MLP neurons of a small language model. Each row is named by its layer, matrix (down: output weights) and neuron, and shows model dimensions 0-255. Each number is 128 + 32 x the weight over its row's rms, rounded and kept within 0 to 255. Numbers have three digits each. A neuron's up and down rows have the sign that makes its largest values positive.
After each neuron's rows, "raises" lists the tokens whose logits its output raises most directly, leaving later layers aside.

L11.down352:171099062140136137112146126089112095145160084194119169162093155111170160163167161099132089105099136122102110130072133151098082125135131186203130097112075178174157173088185159134122131078175129155136124110111151154126121110132108089144077119121154057141093119142107099116178129072068101070157148175132150087096112106139086172135125113110120114153153067118084134087203093153139127135141187167171130111092076137097133128156147102166100244148159102110151093123152153192092156131169108052112137114150157103078117196109122166143091108151072101113165088168108111151079108147120128123129131072141137139129136080110122052101124136130110161104134141122093081129146190100149128185178133177128113158126161135117114070155105117151089115168156160142134089111105119153091188132100154
raises: ".", ".C", ".\"", ".)", ".,"

L12.down12:155140092101112056103180146151182153156129151128125249088114078179104148121128071087134082107118150107127164100094142150076097090137083148101148126130115143102148110113162118119106166104149134109139140136079154103072075097070088102164110163119162154128026146121119110143133100149107101095177164120123153096055144130122126191180068152098134105101092075112125150091131095136075150088097108128158121075124184133084140150152119112169094126143112093122118148124109127095131094118182110158144121108116119121159084127119159101149149125097202173129137091117138118111087175103159162167134152125191062071136156156133166141114100185136147140111089124122134112160101154128148093159159138052154158114156146181115122128100136123109136159089195185118141211117166115102111193155052141
raises: "0", "5", "2", "6", "7"

L7.down316:113119129118052093114101186097117119146161137086111097033179101147080152122183110161111114182173049108111130124154098116056190120138149121186114123156172154074102117149135097152112145163137100110138105091112133148120128115171098118136113077097144126119114139167142125109042104142158171103123083193156150147100077147140193091176119080110093140110102174149125145186126110141192125074164152114119164098200170093147125165133090119125058113124094154200155152107087140150143179091148126051194125143154164128111085155189146099118153145116114077120136146108160147119102118124138189119116190094178061124107161155158093131115113144132126052120055118152130131105094141120172178130155138129118139174096119093141137165121078122132143131133140166097162127092157119135172122130162107
raises: " have", " make", " provide", " take", " were"

L12.down167:109115141117131091137213083139096105142122102116171138153130075120118202129099135123092103083157139164091114140102116139225122165088098097146101165110131180178141168166136108188136157157124165176081107148156075126158158101100151115101176175170096098108169173074131128137175127074165165102151198088134083151098142120157188131124135118201128118098122056132174144165121121096139146111100078144094123136141170175192088113143134099170151152141166167120130157090120122098057126128136088152195147137072139144101102151117124111114185139095111100118168172073067097066116137139104172077098091113132137108107140138136133171114083124157051141161131128151104104129145142071097145092137129138120134122145181154070096158118093128125141134121092107131213169130137114071119177133178144
raises: "ed", "ers", "er", "ive", "able"

L15.down251:140139108086061115146170168109138124132162109112112141179107138133128112128121161155111103094134129124120047137080158235113111146120159214114167071107103145105166151137178209111128130099143173143181171156120140165189117202158111106181077108133147124138101139180092116110140097123066085123146129161136118167094141086128085116157141151128096136150195090159085139139171092106105145085105121150178100106056143125091091126132117166174126163139111125110119168132166118159106133184188074102143075132143120153142109184147134164085131103130104125096129071167109135130114129169111181161173127119119104137110119139101121111140146101139138192120115156086135095124154159068116186110212142161162150157166175160104119118133122134167171139143144144150141085135044116073033150132155105
raises: ".", ".C", ".)", ".S", ".,"

L14.down260:145124167107095109168100200191196103130166133115206137095088111142107102123107092106172118136110129137170135130105104130159188147098170102128115144099036114153100115099112083117151170049128099190148157088165087123129155104117130119164145183131110129133181124106103067141191131101184127061092112092127164126146055120146098146127136106099105105185116136116149158161135147154133173074151135138163114106176151082105091150119110169115070094103134105127158136096115140119176114182038107135143036122121120114122109120097126158140092145148083115129156145092145093076121131146061156140087089185134132117143108143178115119118194123130112111091152093143101118128156183067081133129124151171095128168173137120198164124162101157126126136121121134185095196202125128103095160156148095
raises: "led", "tained", "ts", "ted", "tainment"

L11.down229:162156123170121116142123142079161119146136123155147163053123114118121147159094178166104138149115146096162174156104178068133113115137147087134166085081125092162110171110112168113133130149097148164138103149133171119170106089136155153140175138108110159146128158170094094121155126100138099121126119092154091141099166102179185092080097107071164167069181132126157136132154127083189087137051114111145172133110120190130136131089139100172176113079123130089139092094167093057126162220092164156189155157125103130056132090125162169082129154152109048098162206160084165141103158090169157086098130172156091105100141086107109120109106090145108125176166148129151147165143118119146113084132092132177124104114166108070135128104108165104122132091154111201116190106132127068089158087138164
raises: "able", "ates", "ably", "acy", "aches"

L13.down246:133107108136124162146173148113114131122129140096129131118083157116115155141177119143130098159142109103181121076065178133094138110067136102172084122113118085105104124118085116159151148092153098123143135098060107128119087140107114188088131120184139104142107140134092143160142140108155169054132124144030090170118150118154129086073173085166130133156127172164114132142155110042074110130116092100101165174140156114130104124115172090099161123111181154127169138178139106150143131195093089123192127072126114156091149147102089077097118126081155085128163135142129145094131137174149163130164127153094146109100131090120179101058155181154054072229114103161087160084098085127094086100094158139126170174154128183090098090115071145148118175091126123137156056110166153106120074143165128
raises: "ated", "ating", "ations", "ation", "ative"

L9.down529:177169113089110115084125112148113115149179107121115121140107079109117166159171124137165112137087113144142154087093078125124108133125154128096092109123121111115097109071141174172180136140172102146108084141140134114199142097140157159124110077122123114162077120137089112116152146081124112101046101137206146095130132130108146125135162097075127151135077115143106182158119125134186110076160147051149135181091137138149154169112139071127143123112127107089179230177162176125105195191102055118116124103082149117155059101117122094186128159117145086090139121114124163104072168150114125126067137108160136087089130093117204100115200098130152076117195120191154128116093083120118083086099075119146101133147129178164065135108106160136125105171089082118127092124083128128073104140130098
raises: "ful", "ted", "ts", "ified", "ons"

L13.down23:151110112127077134115096147136118148088123151095129158140121096078120198128181054114156168109066103192102063143181119132129162103158198176229098150171097125101160138158116068113192180171148179171127142134140137163069122134103138120143101170108150037151142086160155187143057083115143157115142127199104122101107117109118144126121096111121112142191092149110134116139119155062135094116157126140104174125119169124210116075142138129170117171060143153129139092103152121138108131107108141160164121113159098119137082144155169095117159144123158114083164095126186106139154124142132130137086130153110104117125117109175176149202107185133192135135153140129153091176094129126105118164162125078165131172164141145168153119124132138123107134132167194164157169143132085169164099178111078
raises: " were", " are", " have", " respect", "levision"

L5.down408:189102097219122158142086139120147125143169197123117099159100122162103163098142097222089165166123110124114162105175116115151150079163154101135065150151132138141104112133110115143060109135163032117136139057139138123104136154161121027124124090137132154147127120163176150150116097178109154111167138108116160124136144173193123113148164101158072111181111128163131104120105129175136115156152111121099163169161180085167135112147196184082149166155097166154125121066169160066143168148125133130165113086109141087089088147117157118111153128171122093089147139157100127105139178138110105123150113131139088100125128087143120134138152156091126067098159134139105134149111161146164153132117153119131168163064104064142166169097158082153116089225131144212112156132181149115151177104130146
raises: " were", " could", " are", " would", " gave"

L15.down117:158122141129138168079170130141140105123128135101121114162219110116106158124186168124119133146109164085116097133126144147131153100169156141161122179102152110120124100155153085133083162201088132130154074097150081153085116122139081142122159075107131142118088209142139104159126098178059137000131162176132059122074158131164071112140112160178123159139059083143145165069142113129112130141198114138072133106147166102126113143147174067096137152105099131110167112070157121149100113123146102136101131115093192091098092150154120120164104139118161152130126130159097142164156102119112216106146141119072070127187091135152094114129085124192177140204092166128121152146125160166124126093118136170062134143057153102107102123131125144143080132139175117093134122139199124147126128141118117
raises: " May", " June", " November", " December", " July"

L12.down249:123082092135071164122098125127174146122091127173115178139132117142119058136145118092074137148185140187154113122144160129134166128108125122117131096138174143094125160177099109167129155151102155126148129138109128179120163137101146117107099124081150125154079135134160130163216115102131131195133121056103128059196137196114181163120136189143134109140147031110112084083139140119120147184112139141142098114156073084117131123109109104149173143143123033093150147091159160124103123127173106112062144156118101122087114116150125186102138177116136084108170119145097132109215086102168137089160122149114132047140172111182151167144131139138210186162118161073128149141128061154081124132128100149145152166125081122122163093115134099132100163143136136206100128200080137124142159118155170
raises: "j", "k", "ks", "ke", "h"

L7.down84:088117107120152121113147118200142143106180103088131150186135173140150126205131114131107151138145104149134135158166161115160157093127113121186146107156127072157114096138181141100166120157182224065122171110151148137132168107138126116123121078089116106180107145171099207124102202131140125127128159162095124119115103124160123135116147080132122147112127143075127145207144129139138154080152160180140132160132106101128166165139158110146105120150087127141139144120091213073119093145141158136109129164145196110039168171194110111155110132129119180157140102147095145157150163124162131115091155064163083155078157135117082101125102079064110128105153132186132134118164155166152112153116199073104159052107164145166094107096115070117159187168101131142122170146116141133068137092075175
raises: " beh", "line", "ly", "es", "hew"

L10.down86:079011163140084129172111119148123154124182103162112139206124093199155164126166119057131128153121125196135162162107136135122116129083149100082139132095079150107151146104105096145173136094053123127134128183113172165115178091176126064133157149177153115089103149131114110123103136131088165124103193188113152149140144142121121138110143176145137076156165111169093144131196094079172171115143121081127150115156139091085113139082135127142140122101106085112137128114156114187184166160133122080170141114114107163155132132109111089113131079153116106123114139139047158074147121131124071092082112151052137113147134095138122114132068090132086176143121149077125111096137182068132142080058137115121072136175096124135148111141133136127193081156113127187135151201110148173097149117147131
raises: "ments", "ted", "ack", "ment", "ts"

L12.down384:109215087117114068101174143167192127178077130124128164152131064124128131147149133159131129123131145122155153100182091066072179096124119139084127108192171130070157163117153104101139117130105110123119135105133158085157182123103137170156102127131118102054114122133139098187146156120122109092210185169103159168111126140178148130106093118181098110150125102141126210067138152114114093143144121094089138114165178109063150116070118130098160106106081176151075119117129091140131142151084148147198148123123123163132063148173132109126162088092148124148029112103128144133107141146140189152087135165143092121109142140090137166116133132155157110162126126142082138141162156079124128136085123133133133187097134124092146099137073086124035112091085133118128130155164105113088165198084203
raises: "6", "5", "7", "3", "4"

L13.down590:130164068112105179108177126115131183130102081110138124156160144122096113149182155201060139080135095151104139138130063161160102155173076140152127160142150118093094161164197100145086126145094126141120140091152132163103123118085115136135101126127137138137179181129129141155135135089136146115106151098093134144130170126160114095122113113178120092049065090168111122170141111107193147086122130190135108115104191056091131104101175163096159103184150111152111090187149088120135106171133126162097148135223080144141115086157153176167117143181089171051098164150065163118082144087140130172134115158127108102107131147072183137168095094106100144138109085156150123119127088114163195114112084109139102170109180122160160175089136135115157111151180114074088100175138115113144090153182119
raises: " about", " approx", " around", " over", " just"

L12.down603:065085093117079208108160142110077170086119140116141112177084140123069098174122094107141108182127129148171172063075156107125093087082125146157206142126135113146097181115156142151104168090150110167098128095138139079145132088092158164092191140223088098123132110088114163100169089125065160139128181072147119083122163114109164100132127116163090147099111126182097148126163143074116159161113118111202174110137173186137116085170102121130153086089081110129093119122168123085152158171144095077157181113140108083113089151145139103057142155066091113095103078121133170133134127130136123089148117154075122087122106181125137135112154084157085156116117149116099111101106132115151154127139151101140142110118116102083122114153103160054118099119093126200169134126189150132164117138133184
raises: "ing", "ative", "ious", "ations", "ation"

L11.down163:136097121156147053134180133158130149155107136142119081141104131129160102066134083142145114109226111118176144149108145193104130102182141143154151111168073066086065116144139088095133138126160124153130086116108086127144152102102148157139118129153100116201153150117131107133129199153143110111113060114118148142125182136154132134186164102153116145145175164109116139082149125105138130132154129111107134165068100142118143219156137126095144061159170143091113146103103151101108191176089132165098165133110126139133138140148085125076116116097052129117166116085124156168080143179117145187169038142164162118179165081134111149169158134147097092099102073209120131072087164146060146165158132142096130072070142189155164152144105105156164122164152143137084168105124100148103088159150129
raises: ":", "(s", " UTC", "atus", "ling"

L14.down543:057096176050153146094075080172150136121088099152113118148179121062144115137154147126136160168137106152110186138142119116086148130089083138075058147158138118164124188117146095147161091147119078108097114159134135155168191125094114150214147098132138154097074096125140111152084140140120142188063086129108146067114144108154130102143148077095149088171142103105169097091126143145076138131158100178126137119134106140103123108130070106126163153149155153087126165050203085095132193161157085056107105135063153131099102122125115152090125093116156134074099078155072105104107105079163129119086133105145115171106121111120104104173146081106177187086133180127147137112212102136111158109092132133128096153086139143132123157116126119092136114147118109138093136130126166150227139106175125
raises: "ke", "ks", "head", "ched", "k"